config.toml
d_mlp = 2688
tie_embeddings = true
lr_head = 0.00672
decay_fraction = 0.868
doc_mask = true
steps = 12044
MLP neurons of a small language model. Each row is named by its layer, matrix (up: input weights; down: output weights) and neuron, and shows model dimensions 112-303. Each number is 500 + 25 x the weight over its row's rms, rounded and kept within 0 to 999. Numbers have three digits each.
After each neuron's rows, "fires on" lists the tokens most often at its 100 highest values on Wikipedia text that the model never trained on.

L11.up1718:485529471488452472481514498531546517540528538483531495497493474487490487539549519527497496476493491527520514518502443490507504495493513509497503519487539486485515535481454532486458522468494545502486524503530501509502462497542490527512464517479448498516489469492521500482537550520521480483535529545486466527485491524492523477481552504506505463508459503469478459496506490464468514517523478432513532492492518514488568476511525488471537520498503502492484514515466527507478483449499527494476489509501463513530487513503504514474545509551510504456509486511489515526514491515478508505
L11.down1718:527509497522463505497493506509496503534469464466523502489525520456536535533528518507500482467500496513503499523563519494514496474491496569496534533493501515501504501536458541482529462497528486468510486529490513550525477517504517493491497517538525490479533559505555467509493484499510515439514512468479492524500490518515496510488476510503515448503498498490500491488458471474501500495545492481506544486519496529477518513502554505529482518494552470496508517475470523491500531509477484488504497494451507524506534449495472495469513469472520512483477507522528495511502518535516524476
fires on: "-", " in", " (", " micro", " a"

L11.up1211:493473496533509457525502467486483534540533479441485494483477521475518513499520483496484490501487497533488502512491485499489507499496478487545480501521546460478488475473478534474508520520478503474492527513462470503519550530504507478523527494470481487521493472442511490539521448505516477449524522498456463507509495501541453449510501486555486501496526542491519492469473534503483504462516525514513540474532474499436552559508499472508504488524520466448518483514482492537443509524544523486489430506533485492486532490486485481468537461492514556451483501481504483505514524515498477485
L11.down1211:517487487531526476502514483468516508540501450521543486491468503510492486507477529524468503489520525486526506503506494517504527463519497535496451495513523467465523487484471446502475458527501520519522520489429512525502503514538534472541536514473523491550488515549505488446494484489542503525487443494519524524448467491517530504525496483484507487503482487507494486495524504500505482502492508535481526532472480525493505519521511492457515430501520514549508501513514495484479519499487522516480499463542480482483494499501561454461544487496507526499517504495448465539497502484517496504
fires on: ",", "–", "-", ":", "."

L11.up961:544512492461495469472545500505513518528499526530523505486465534499481465477440495503524485470507537454463485514526470530473512501496492528516510479522451488507481452508487507506505534498527519431477479547500469489491496511459490465472502480491491520531477462476515521478467439527500524543485471504504477509493491463488528518491483479501491524481495540527500466526487514509540506524526504493484492515488438480551498475528526511487470481446500541493518452485535492507481525494515510563511479488524574476483531462500471482537506482535496469486509487519470519498470523518530521510
L11.down961:571505499505540519524540493529488508485496505537510512457473495476509517511525521505460508492516479513532516541484513475506503510477485527539504500521514458533491498512517506522512502529508511500516508517463510490524506511505488506494528487518520532499520487451474535486471523537531511468463519514500482497500483480492502485508525471507481490514496546507499464535497534508489569460507554485490482487481484514502513510471497492462505493514527513483498497538505481511483556469512443512499493469482530493506498506519523523446462509484550472493508532506496473521510503497523509494
fires on: " st", ".", " St", "'", "a"

L11.up1644:474548451499475484495515480515520497477512477514497502524515496538452499472525478550518528526474487459547488478525475486499500488546506511475509467444531502518462482503489540452503492521488521485485489532468506475558477552448492509475516479493525526518496492512476496464506442509530457536452512512512492504496513487510520498472510474479531476510512492520485495551530500516505461500516550530516482507492522477545495498506480488514485433514510509475468511526494475519518499536477514503495475506485503479454490553500545527512493481479493526484504488521504497515494564497503536499
L11.down1644:539507512533475514548515523506466456508519465502512464509501507531528490482487507474531453511505461522515446437521495515504500482494570502531503536459540511510493522483493556517486466478523483490486529488479512516514556475437505500488496515514524508498499500493494514477496552521496493536473523504504514491506519478507499533486474487497510481458530491531489492518454553514475501506566486468499508507450509460548483522497542487507477544517464466520484484523509511484521473522523532487498512501498506524521480509488508543498518485493507531490514513446488523485518510511557497503
fires on: " (", "-", "P", " p"

L11.up1825:496465514480523532521512490476476499494509465482489517506547495507493460527501543471457536499501457488514505478467494528505481519537494494494506560480524497554462445549507519503534528471497509499516522548524503466483523537496493484504513513476481498490490424480461449477473490505476518542521472511495496519533516459506496490494528495516469526510491507549504500505494519462484506527526471529496496493493519470492530478500503493468532536464520515454515502539502525532524449525488491494514441471475510525470509504547495523503529472515494500515508517447514498487529560480499502498
L11.down1825:534477521510508536496453473467488493505497486558496514472489477505549483511516488493493543505531447536464490515465478460468452496481517432484502487509481480511520504461499518528489465471506506515501483492423442535489496471517483515495474507484519448515518441500499484495521483504496528506516482486509502468497469473494498552493507532523498520491494488534523517463486447466521492504534506521566477483490481487488523501490565506501488535506542433484501523544470488500462462537512501503490494536499495460489522518480504490519464504512506492464503525472494497508475508499507508499
fires on: " |", " of", " about", " over", " number"

L11.up1011:465499486469502512512492488498475536536471476494462496483507482505489464513500506529451490524491500472523502461524458523520513480528504494492514475491490534511486451492493494456490487471481490456527493503506509487497480477539472507460536516508491506521463521510578486470485513529538481534503527490577512509453518463460482481462451493486519508483468475534500474555520520462524466511504484516466512478505551505518515490506463534459478516465521523512519495452494496484488514482523483516497544493473487515528459517512510524510520509500522508482485500468504531504547521456480526489
L11.down1011:533545538509495554515532520491465527473495549522524467486471504493478485544510484504533458530515500522508454500498522480528482483529522526466509529507530505506486548507526516502515484522511481494517507509482480478517499540486446507517496530487529512474499490481512522550553476500474514505502558507495483505505524499511490488515490521552526478531497499521495499522471500454519502527563504460506499476478491465492537506478544496515458498492520467500480507567489448524495506490485540467503552477517487507467475478508499498477512501521533514470504492487486490517488459506537548507
fires on: " (", "-", "=", " over", " on"

L11.up366:468521485497530506534540513474497537486506473498507513509492524488489501499478488515493497505529473494452537495474476506527432478491499479512494502506489485521517468492509445456505505527494521500570519481490499482516502505513483510497491522533487502509496508490466510533526494527534499487496503516518489521538508496494496484508500509481512486494459458542497479502450504477532521505490529510514541561483478475539512475496479532508481512411493455509489562489517479502498458529520520463540428499491453510510543508505496480469542437486505513501495489486472545479480497473489489544
L11.down366:449512464492510490524522510500461498470523484533547492523530498497494479537484477512489485522514508503508512529511487469527504484490522513481512535488506531464517451487490448531501496491516510507473511449437512448524497497526527530543505492528500490512504489488481574481501479493500475480564452543502494491501522467535488543487540520521479525509488522537483502525460520482486491523503539473543508562431528551512494493501470511500462433473505476510529491516485501495501505512452545471458477491491468474520513497495492491470505468488523493497519506481472552513475507514520499479
fires on: ",", ":", "°", "us", "ns", "um"

L11.up460:540476453485530512482515469483534508500518469496507512505505545520511527483495520475489501531504483497504519478529503519519486504482494494503485499491503492511493484475475480498512506507505507530505501503498507502501477467520477549506521479495477503473411451468469495515503471516494523497494500485526476508499505531503490495481486550503532524483525537527496500510516571497451481479513514517496502553556516514512519504489542506476486466481506523471482501497526534485515512491494512497445499479529470519485543454509545485521506482498519484522489507502487493499476493459502474485
L11.down460:460510533533526486490490527513516532501504507502513487514521458465512533507525472523496490489467484540490489515464479490525510489518535509535483500505519463487485497493479462521533504488517539470456497548606506546524457504484513487473456457490501500468502499495516540509477506497501482489495498501498490508496499511476501522539493471475509490528524526468497502509479534475545529490474521502483515492489493523469513456500595509491535520497446512495499527502516492459500492496515491493515503516456498488480497515491535499524511494480480503486523488479482526495518481484471492486
fires on: " was", ",", " is"

L11.up2265:464535512503484528525498489513505539482501541492548515484556499511558477477494496561521565509487488470540521532526512508494471456521482483492514499499430505505523459502489492490477495497444515477517513537449487499473509489478552474505478494457474514475491547496479443501517544502534543505528485491535508503513483481527491536505522502489484478477521519485487512528520504468483509482498515493547477514491507507491500520530507502497457492521486535501481539514488537510505526505522521516492516522512517499481534500471542504483472526482513500498515474489512517521501503483480466450
L11.down2265:509523473528463518502494477471523510462517470485563512492478485473467518488504505521506514521502521486524494547486547475496470437529498511470473484490512529560475518545515479495511485491526553475509475500521490498500495521471468493527496527485495525537495484515473499513529494484506495497512495521494512532505462504472482529493512521508469527497482481524474537510495514507514553494514530461494512493491478496475528492541450513485495464513472521560534496478478498507473507472468480516453449506495526534546476462488502437493535504458448508481487508489482465498475497502479495508
fires on: "–", " (", "-", " |", "'"

L11.up2421:463513450513516522454479526446529496513496473519514489483522542510545529462482480522476533536517512473464485472534482515473467468500507515478529490450491513491509504509479519525484515465524516513497489518448477497470521472518548503447472513521475500479497508497460487459481500477494499469450487500478482488510488481546560511520517498492554508577519470496464515504483514559472502516481445481483517491489478501527557519510549508532500510472502542466511537488510517503484467490522507512515510465463510491521484515533466484504546489499502471507443483520520492480483531493522539506
L11.down2421:489496528506458503529544485516466515516515489488521501505460496503459518459538440517554482493475521489507498472495502504487468484501515480485483486463472520504540514485528553501523470505508527464506527555472509506510494488533515531462486511518483494490486507481495501503515521478475490499507504542505491548497517510459512498519490447513460458515506505500512493528474534539498486496492467482480515484541459522527483475548573509458525517489510502511555500489500487473507507498492512469485515472493536539497552511527440537490481496536577492522526474468481525490475485538488544507
fires on: " de", ".", " of", "o", " van", " Van"

L11.up1062:536464490514475467525484489501532529435494459476476531469491504479494526491492515478508494492524483495504536509510514481514498510528510501523460512496531510535553505511460509519502501471503530513493510493527497505513497534512502529486479483477472498477454525541478474481506517514481521556509497524465538444528466527505510523496460539549518501506487534486519479506496522468444472473534536502520524502558515522468498541490555532515503477502496547508462505516492500507477509519527506501503435466509524466490514475435544542498497507468478492503506469492508495479458495461514503509
L11.down1062:464497484495502450480458477492485490496539526475435461506515494534485507506530561527508468558484474537567530544472485474512496486473530492506490551502516500486529526501557514514509489495482477460490515512589492510492503492491524501511484489474549463478498512501553489445489504501494515490497521476516491500483513524479459475463541487468508459481514517480492487487502553504465504461494501489519505514462513466523496531501600446496497524489505483479505497498518483532506497553482492487529495531497513473523515509507504519500476498517477493481500523522453539480520507512443504505
fires on: " was", "-", " is", "cast", "s", "rit"

L11.up2295:515485464492512507489527520444484519487472489469498521462556525499495515529483504519502527501513491479474523520482540471503549524504500532517502463493495516502494494450513536490536539479506511511533505516498506480514520467547509479506482507470444536485488471468474482530547517506500488526488495525542507479472468473490513511507503451463446449448479491524512466528506532481529464514461448459514520496491516501497548511463485471515513555508540457504518516517492498499456512514481483520526497477469495481523522531486445531503504509479479522511495484496532503521462482463534488518
L11.down2295:496529484477490520480537516483502512504485495523498500506517546478490540498533541506524530474508498504498470507456482523487514470502522432501483491466492465545473522524525473473508529485489482477512511485482485454459509484470470540515467485485520549490511456513522525561507511505503474462504476457489482477494485488466528495485468505466460473513529548500533435477472510506495492515467484480479507476507495455528486480497497477505496529490529480503496463503476556495493485502513488505486463480508467453517456527509506526529507514493463523519553479491534497503489548491483486469
fires on: " un", " Un", " g", " impr", "Un", " l"

L11.up797:529502517476526544557509486501499468504500516480486515518487502500481516494501477491491514490482487501518501523464470510513456522521553472513504488520497508493495517482479494499580530491533504507505506555474520534491513512508498509464453495518505493477498526504525483479514466547500517459504490486490491504483496538505488448470508506485492509481549494555477488489556550475545516511492497522463520527480488546489522490466492518529509480509528502483522444533510473470470492551509504488527441514494528495495485498496505485478549521488538472506529538466523511499557502552469522498
L11.down797:465504502504495454510480521474494438466540500562491508512487463494544492459517460464508517465505551536480523511523531516510495525536490477494557513501509496524489487485540518470494508464518509476482500503434494514480485489469513424489506533548486521509455529517493540449492482526495482487482485497510525481500492502521483503459522499501478515536492470480481458490509515492518502508488514524502493442484545524542498523479490498473512489469503514517500504503470465442480494460497534520473522484464528500476513496515469505459524436493484470489480489490461513501489514461494526473
fires on: ":", " to", " Sir", " by", ","

L11.up2084:525473525450509555488504496507485488490507509492499487492499488493453497488495478542453506515485484461494507497514458500457518511488480529495499504462549519496482498523473496489520521471482456510501468511491456543524511487491485501527533495519493540482496513488464419504485528524457563524518517489510506526539504500506483496474452576524521545497553502548481542525513473472493493507506571476509494524515518502483491523498500511539521518496472475486491454471557529489459471516482486495516524541503486481504539469511476538510475470484497495514509487516539550540509492527512494494
L11.down2084:504465471486509496514451505495517552504478457482477540446512485463555509484515485497515527472474507521456510541483528473515471518548473454544508510503499526492486510465457475507513504511451499505520507480491470459467473450498474470478555498506475489490501475498487472490467511489534488529491533542500485466505497498464476471437478491527474488499541530490486481444486503487459501471486508504510509496519517487460512529459467570517495498483518477498518503483483478515485498516493524566497480495516519519525535489472514469496471469533521497477466541486491481514499486509515494485
fires on: ":", " of", " –", " on", " by", " |"

L11.up548:455505507466510551478457483518494479539481503511548483477489506556488553505551461499523502499465556501533492481508476486503535501494508497510495530503497485495487466461524515534502514497462528508503450506502510488514473523487496478487471486479505531534507520517482458541491507514532536530529475476515500545491517444518511468483486502505484504569487530527521505507485458504521497495466457487506431545489466518501508511508496488552475516497507506529488494517494501506477549487454529481522498504549485492503514522498473501510475484498566521468480519489550518492459505489523453473
L11.down548:496489452500524518462500502462520507506479508511530522522522489499496534520515503494531481451488469542505505488515462462540488488513519499480474516488491490486481500496496477475483434530524500515495464474503546476477440511509473464453457494453499494505489499486474462529506475505512491487477477501487489472490512510493515502526522553499446488507483517495495486521472471501465478509518487491576507525454491508519509515491510459489533494517492523526496495460498468435487477498498504497484470474507529498472467487513471497500511514480519495506501513474470498453486523430463512505
fires on: " Gu", " \"", " (", "'", " he"

L11.up1112:502506486519458502533480519487505509522510488475518488473471478522501467488495468480528501496503492477471487529495506475522465524481475508488488458511499508435478498522540475488508491540467513482515511469494455496492528494506512484531492532488496511512510499495552471509500520499493483541501452485495493500490478472477477488465474485503524511467480511510503496476445538493470481516505473453498492496487507490467466537515452496490499436460488503496501536475454515532489482466487520486511489494524508529424492525541502511504495569523499501488473501531513510511451494475546512463
L11.down1112:509523506496521514516476473532477505474547467513527489498521524477555476495471513479484472495518500495512524475535493511488441489486470468492514534492498482509483471450486486465479495502513502528489495452517501505519499491529479466478441496492507534527481511532477484512522496523521499498468473501459466495456522452459441504551514510518499526473498504460501551473528478562452491512524525454529479524468466463489497454496437530471513490500501509478477464486524477529552496535526494487504452508470533547498471496487517497477519503494486493513508490469452522525475513480515506515
fires on: " |", "s"

L11.up1225:539462551494499493503530563498487539531530467500521493517495503460519524485496488484490517513459474541503469544496523515501501484504472493538479502499518502526531467507499462521559515501486493522528506493501504478463506504498524506535519489456502480416509497577512509495523495483487503493545524474490514511506485522498466472488493492504480483503481496531517514488514458506486448552482517527475476542494498499475535515498511519518500484459526472517466467490541497535447490526517537534518488525509488505526505504468492484505489463459513474494451484511515506509456487513518505479
L11.down1225:462496487442478502473472536511472510516495485517488510469498470518466477491511483505556505514534469504544459515542493481514492515497487482500502507506471493540556455502515503521506511532513503484463502487477468509469503489503484510461490540546517476490505474506464519532483510503537518502525487510480503460520516453494450491493471543484505497493513533504530471514504522535530511501481501510513449536483492494520486507507494474549506510499513483468541535483499538500482523508478482477502520482478454497501479498487486509521490526488496548516506520466466495479522460509490493492
fires on: " |", " −", " +", " St"

L11.up99:509549506509478514497504468527526488491538514495477497465523499484516502506507518484509481525501502521505549540481536503536480481495501494498524493493502514518514504487496494466504534498473465515493484512476464543510508550494483520491446500524513479489511457458486500523515480482507516506515500500489522528402462455509484472545514529498493520514499524461481499564471511514456510473482549509548515519475491515480541580522460527479492492519497503458493532492489491511457505495540510479540494536507512486530491500466544506502544488507524524517476483496486494512537521498487472454
L11.down99:465477518516535521509490512488527499492511508524484457459511485516504533499519491532466481532485501456515539531482490562550495484502488515532500490527506478476546494498504522482513529511494520535487491481462499494478515476525550496509496448517564504476514488472451538471527479457509518532511509517548492467448458510525499477513460551525461524470461485459522493501522478507559507530492494535528536477460516495466534505480489501497502499446511482485480465527503481492474487541556506499468535491524486520487506449505515493484509500550508513488536484500479461502465533498496484511
fires on: ",", "R", "-", " work"

L11.up2237:490501492488513524528513474496498504501520471500472546543474487511464498496526549477492543450517447497486521483528472513465483461470522502499512464517482476485463479547520500543537505540489521560462494454488514489472538468527479517532567467496506495533513479508469435534538544507496521451528501520506493505525492468545482501499477456499510497481542530476557492481482491496492544516501468500441513503487510503465498554507502486507497518500512513461478499484487498503492467532507484517521491436453469517485496519498503549555471474485506468519493474484500509480477496477506513497
L11.down2237:495493485515506490508485445498480463508489501503546475532493489496513528534450523490471477489540488492489481478501475543483473497505495497486535531474523460496516496513495501488506472472533522461442477516425541548522481478479517407524449494504531458519479523506495482496476463514478501536499483501530489482506499473490447496467511534444494516491486440527524485491504454498518492470502507486488521497510455529493505493500476471445533494502490497497508511471529485502534492486472509579463487526504531473526494472519545528503516490527461520506530497563484551505479524506517484481
fires on: " |", ":", "s", ";"

L11.up1135:488505504483515476520470476477487497502509503515503494459490531494498494509545460490496478535544506451466487453491497498484517504543524525519503516493509464515471525491503508527529499505497451505539488526560492509493503497471498486502549500486486529457439503503501524524481529499551480507540529464472467538493473504519469465499518453521502503534484489515509493482492492535499523457532491444540488520495516496515552483487495497510510447517480513471514501487515552515491508498520481508508501495456510518484482546458500501500544491495466500489520492535488522530493501526438487501
L11.down1135:512474506500504534503459476481489496520501491492539517462477488524519467517530508501511471490484482477517486491529469480491519478488459515508476528539496472513471504468497528532509521513495480487473499519538513516520521474518507487517523517468500494489503504476495493496448502538534497527506505463535467481524489464499477468440515516531435512524485525544486463505497509489493499495517483519504517481538537460516525480518520486519505436533511487519487506496513509427540486498470456459462461489429485481522530552496502492503536481523529549488525548482488438496509454512526492511
fires on: " e", " E", " Ra", "E", " Wi", " t"

L11.up1682:482495518470541537529475463523506498461462461486543508503484498526466523514518499499433515480517520444477489453502485499519500503489538476528495487504539457482486508471450476447517555521491494482478484528518469466511508556481525479494504469464503472522518502485547512501488488478466491502451506472505497458495488508512501513421540517516482538480487517493466464515516507495494487541511477483472500524504512475518470509520480488482467442538502486500498543476498521524517518465505491560484471480475466508509497556494518552497514497530527504464496493443504522483502523494472493457
L11.down1682:488513506474522530466519523516497501547522508476511476475515509466525495554579452506502478488513462491535506514509522518478449491509510517501514526485552494565508474561511559520480513521515492490461506470524512506496485505519476472502505500522497496518486492516519449506502537485490536510497537514471516473457536512482532479465485544518525466518501519530456487503482508524579530479508494495560474495548508515509570532530481545520469519490483517529600477514477477509529493528465465456497489500525459503526479524490474488510452521513507469537469520500521511485473512505516500508
fires on: "-", " t", " \"", " he", " ("

L11.up566:499488477536452506526535539533523539506510492516502455512551476493522502479471511525477459521517521519486511484515495529509503491487485535508546500465482501542483497527504509500494537523498515464468493517491501540510493525533509446490461543507481539552479498475506501513478538542568527482504469512518522457467490506531522531520480463522526514541543508457494498470520482558479546501480491483511557493459468503511500522492526472526499488504495456493500480473482539464477502460449492578486508479494498521504505514501489493463507530492546483451508495520508534462518531482470565465
L11.down566:469474463498461508488536514473545480510511475524503505521515482476464525490477521507502523467537516468475511475478496538543502546495535481495492526507511490497541513506509540498497493459509534502474485478460494494516485483498514502526501457497494512496507455461533411528494536513455487505486521513536476485502491498489463493491454481490479456515539529511454483506480505522469506484501499486479519496493510507550492484535546493476517500518518514479492515505496524515453547507428526486486511482478488484461465499528502482525490480501503503513487549474511518484500492495516528505
fires on: " in", " de", " Tel", " of", " high"

L11.up2616:498504507463493490491512516484517480524515490489527508540519484459474531523475482542490497455489500519536537500484492498481519493481476523501474521492512479522496521510505437491510540488543514527528510399470469482494567483504557515481460510478455484519470508501517534512504479491520443498512464529513505485484492553488531475455553489516500461507494541496511548486495522473548484527503496480507536538517508475532494533481523497504529481483536466525498447498505509492539547490485471540486531502539498472543538507498458540498443530469500469520504517498540465527474458503530473491
L11.down2616:468490488506496489490516469475494539505524492494477491491526511462493502470507486471463532490526486473547503518567480493511530510494489447510530445478537501509500532522454519514462528502523493517482518482511522450522527471534495497550450489483549514498441546465452469492491519551530500471483491536499507479514504478486473528507522542436467475525474482486488513502468475520514482528483490508515504494449480565480492492504501498499510553526525493493458448506500445463496497478500496531504484530432517447501509522494499541518530497472486537500494491481493442523521454506512516495
fires on: " was", "L", " l"

L11.up356:477508483511525519512520479470461520484500481482507495463494566460485482520493523494513497474533517511463512510490534511495488469501530522505498529531518520545455558500497474503493479486442504515497539549498502449472504483470503492461495490460467526509484529519506516507499459513517517499466563492460499520481455516499530493514484496479484517532525517477469454476471511516467501520494509533474492518528526535490527493524465543544454506500491502513430515484456502520498476553495507508522498519462506501508512537494486537476531508507577479511514501479482468480524537462492491491
L11.down356:481485558516501530506470491472509493529525541477496502477518520474509532475499490518525543541527509515480494522501465478481452504495503543496468540507510484469497515489503496515520489502504510454442490490484481484509495502474498505470526500545550535475535467465513523515543471540532477497504516495483502508502487488516531536550488531453507574530478469484495499512527493529495488498527526534486495498493525545425533513478450522472537532509474488503484505543453496487482520541492527508488501480539520517505520536488482500523505541520517526499465451518523468491503518511532499504
fires on: " g", "G", "g", " G", "W"

L11.up1119:537499516511480535483487521473514510530477480504478503468459494458457471479483491453476504514471498493508535528497513491512454488518485512484502490485463500536449541482497463486488489485540506487511514517526497555503530531497543511524468484502482485481521478526485483494534473472530502493541481505505533498495481509511462507487519502519542504498559449520558512528490490457449486519498471477493508558570528521507502473500501509477489470458495513495538509457494480521509486530524462468507452503475497504522527501468482512502523483450482530478496486519462540482501541474465509467
L11.down1119:480466495509489511504499493521464513431513487525524503487469485482476474505514522518478529507574524511502498501552446537499507531497528505514525506516526495503482522529483501526495491472517500513522494480470511483513477499482508542529530509483559451508466505514477502504459492486534489481524489528486493480519517526505479483562500493515527545493505494521519486439527448485472530481503513506512494498494547492505533494526417529470482503496467495534544515503484501474512418527513504512502491474521470483528519520479505516498494521505503498533494474507496527521497479545480503511
fires on: " |", "–", " #", " −"

L11.up1468:509467456514571507475508515486522488551495475500495497500463464529512550479508511481516520512526510493508453527536493500457481483501505528472537552507500495514530482471504517470498528482519515511496484518444497475475501483488496515538517514484540480475516480551502454480537508509479488535476508464478542463491502478497483538498527534464527470489531491513478525490487491444472463514482527485483480520439518514553567526512481462506501465497522477526512499522489524522542537488513492479480526483506551459522502470483485528512519494516528461448480531495502527509480505524533480457
L11.down1468:523487515520514507504529527511500524536466501510520505506473545485457506513465507534475504486486522524482503511490512500522502478494467478493511511510484484499509532533516506531488503500503483520509486505458528535521498508474471485502523518434528515503503481483479512534487513482456474528498492504492489496464520508505501484503502496471508457543529474491490506502480510488531530550513500501469505484406473494460501551528621497487531513489468455518476503512529517465512473470444471464538502502526510471528426466501527541522487522509535512493498448496494496494524491493466511507
fires on: "-", " |", " \"", " (", "{", "\n"

L11.up2355:530498553520472469550509552412510488504494492509484486481508511492536513504500488524512529543488480447464480499533492491480503461449471510476512535503508530483525538461515480492471523525482493487512522453476503523502519478571539525478484531565522490493487495489521531514437467499540534513521497481517502482517507461514453480482457491479477495465517504521494509532474534494515487473486578460503548516466471526492534519479481510543468520487487529518528506520501507513463512496499535474568485476467489488469475498496532456501499505525528567549494517496491484516491496478561494506
L11.down2355:494473535530499498552505535521485508541504470491469484521493474508490533459503532499503499542497473443493506511479472473504484504480509496488451535513499449473450494492466465512464523512503482541491517519471530505515510496472520529505503485500489470501492469467475549465509476503533486508494481463476487513449493495514488466488475507487484505516501482493503491502510496497483547487496500512487527502456467472441453492483456520451534463496510473498495486532499489510542471474482467519499506533496469452488498519504488519516545485521483518543502473526507502507521496481510461532
fires on: ",", " bi", ".", " car"

L11.up1299:484523524497521476501521504446488555534487504472486504490498498473547528502482519513515507469485494491489479466504465495510507530512489494556516483524458536465483514502470539458504494529498517488489487493492497474547471510523505500467512523478507499511467487513499454531496506512502462470467522451505494461480477519517449499426485476531511502526488485557437509492540498438503508486522458539513475515518516509547494481471475492476484484507515512542540486510516512503524518517518518536473515479514466525529522462501505558499520503495518481454511472496446525489479494510504454490
L11.down1299:519484495492523515439490511492533494507512495451462534517474503459426521511479466519484525505488455510483500479475500475498456508501503499514512509493515502504523515470502482516538553532469485502459484508541495479518462498503534439488511518511523457519529491490499465508495519489507514510508507502540514512500478490527500514480498504478497419516482511482504496497445485504497517520524479479497499507495488510487515545514569495496504495507472529525450551504523489540494515545500503460507492503495478494485500545532509480476535499498471502542507490470466531460543511523515492517
fires on: " (", "-", "\n", " if"

L11.up2354:480497511512509499503491489462516515529525495497491534495496451478500459500487500501565526490514513485493523506510525532501511485509533487512420453515513468516462496467531509499510513506487510479505473524495494460550501530465496486524480475499501472535540423516505504459457493526459507501489532495529532572464477517539511480505530526461495526450490519466493509523486532480527515487514517514500487505433477558542463509480517508525501490518476491495509475502505521522479494465510525525444498487507509536470498485489488487446507500511508519472478515489495471490517502525493524502
L11.down2354:533510509490450511515548471509511496511527523484477484476474520497471464504502517493490506489449478502516504479507496501489477511494472479444504521536528471517513490517526476490532518535522495469491501491495513526512556504505522504479493492551484509498514472503476474491490503490544493451541536496517512469473517521531449503469488503461462486481471494513514548519490515556525499465542516514491448495445498511522483504472515479492487503499504467515515472482475496510509475502523543482463482461488503506465506493477466504525527493452491464514512503485503487531501486498458485490
fires on: " st", " St", " Th", "st", " W", "H"

L11.up2333:451513442546486526531506538496477492503509512485529483464517500478470475478518510491508525452528510493521497508475519435522526488545521478563525482510497534505525490533490458517472454549540525504501480479539505506524520488494495528476515499465484532512520503466473488539459487469525551475433502513490521514523536466493474543529471541447509487533447542481480509475514533492512475485523499479468475534516492514479499507476487493524480491505480486520486470447543501498537508534537484507518461456511482502505489535450483497504520520530498490507502470509499459513461538481505525503
L11.down2333:525489451525530519505481514449482533485519493482538508509496512477484510528490451459486471492492492485484472500480532489521511454513502518497521553510468460517471511542457533510518490481529462497499485479491513486490509460489478519510505490483484494482536508489471451489490462519516503483492506502482418481500489526465519523503544505488503514501484488518484504526539452531514509498495478513495486482495481490481581472484445455490550486494495544498535506537463489468524513482478507514489606459538497505512521496477521489527520494470489496529509506486502461508512544467527480497
fires on: " g", " mar", "g", " |", " par"

L11.up310:519536478524477492537483514446501471473493468502469525475565508504475506520547481491523497519527508515492442517493515509494577497484502528545518505517512500487490517523488481450535497505548519498535484471480518498511478520462508506530497488498501487517459528497528518521467481519543463474540532508483525463490506496503442540506561495533482527505470499514479503492525528536494488456472504465500495492502532516522495517477488490553480530522524500519534458529479531512499473474457512499534519476540541521492507484480499487481476480493477490496513487457512507453462488496507511551
L11.down310:487524523514511483522498471450485517472450555523528492488535493508524486476501560518448484492526463502489440486526509508524473531500443507468505496484504534506511530488465476471488503539489478470521498521538469481499464553518520491475531506546528466492484470516521491467518487488514496516493514505480500456487472471492481523468484508469502552499523545451504534512526541518451497501500517522478509511473513526503491518485435525492510535499507532518536452489492498506545501465532518463487478542526521524492521505458505526468499546496490463488462508508505479524456549479477435559
fires on: ",", "T"

L11.up2320:462510517485499505471504506523475525507525511510516486492496544507492538506528457514521531529547488508540507456516480484504507522479496503526518486506492508485515496508523481448536497516532529518511459463485496525494492489484502533499487506481569498518491505455453538473517474497466519506481484517497435513471490473493500458442479528515494522480570454518493491531480494518459485544512501504489517513500517486476502500509459515503517515525506464523522476529475510502513497506543484545567534471483498498482486488528479528544483515493454532492510527497490465474517492519558524463
L11.down2320:519478527552516500522493502523475520486503529546485495552503516472530509501494488529490502447528501519506487515486469500515445483522532534471507491519490520468472522467476512487486466512484503504493481420536497528497496510531548521488522503501509488525486488488492504493508486507476501495500447515509504487472485489498469527471503474555537523481516509466503515518516463476488529493517519518477490448475534477504482496485512489504497510508519526486511462435461515515479504517471499507508529492524479476464524515491481530440508480491504502505456541450458467542488520534487459487
fires on: ",", " was", "2"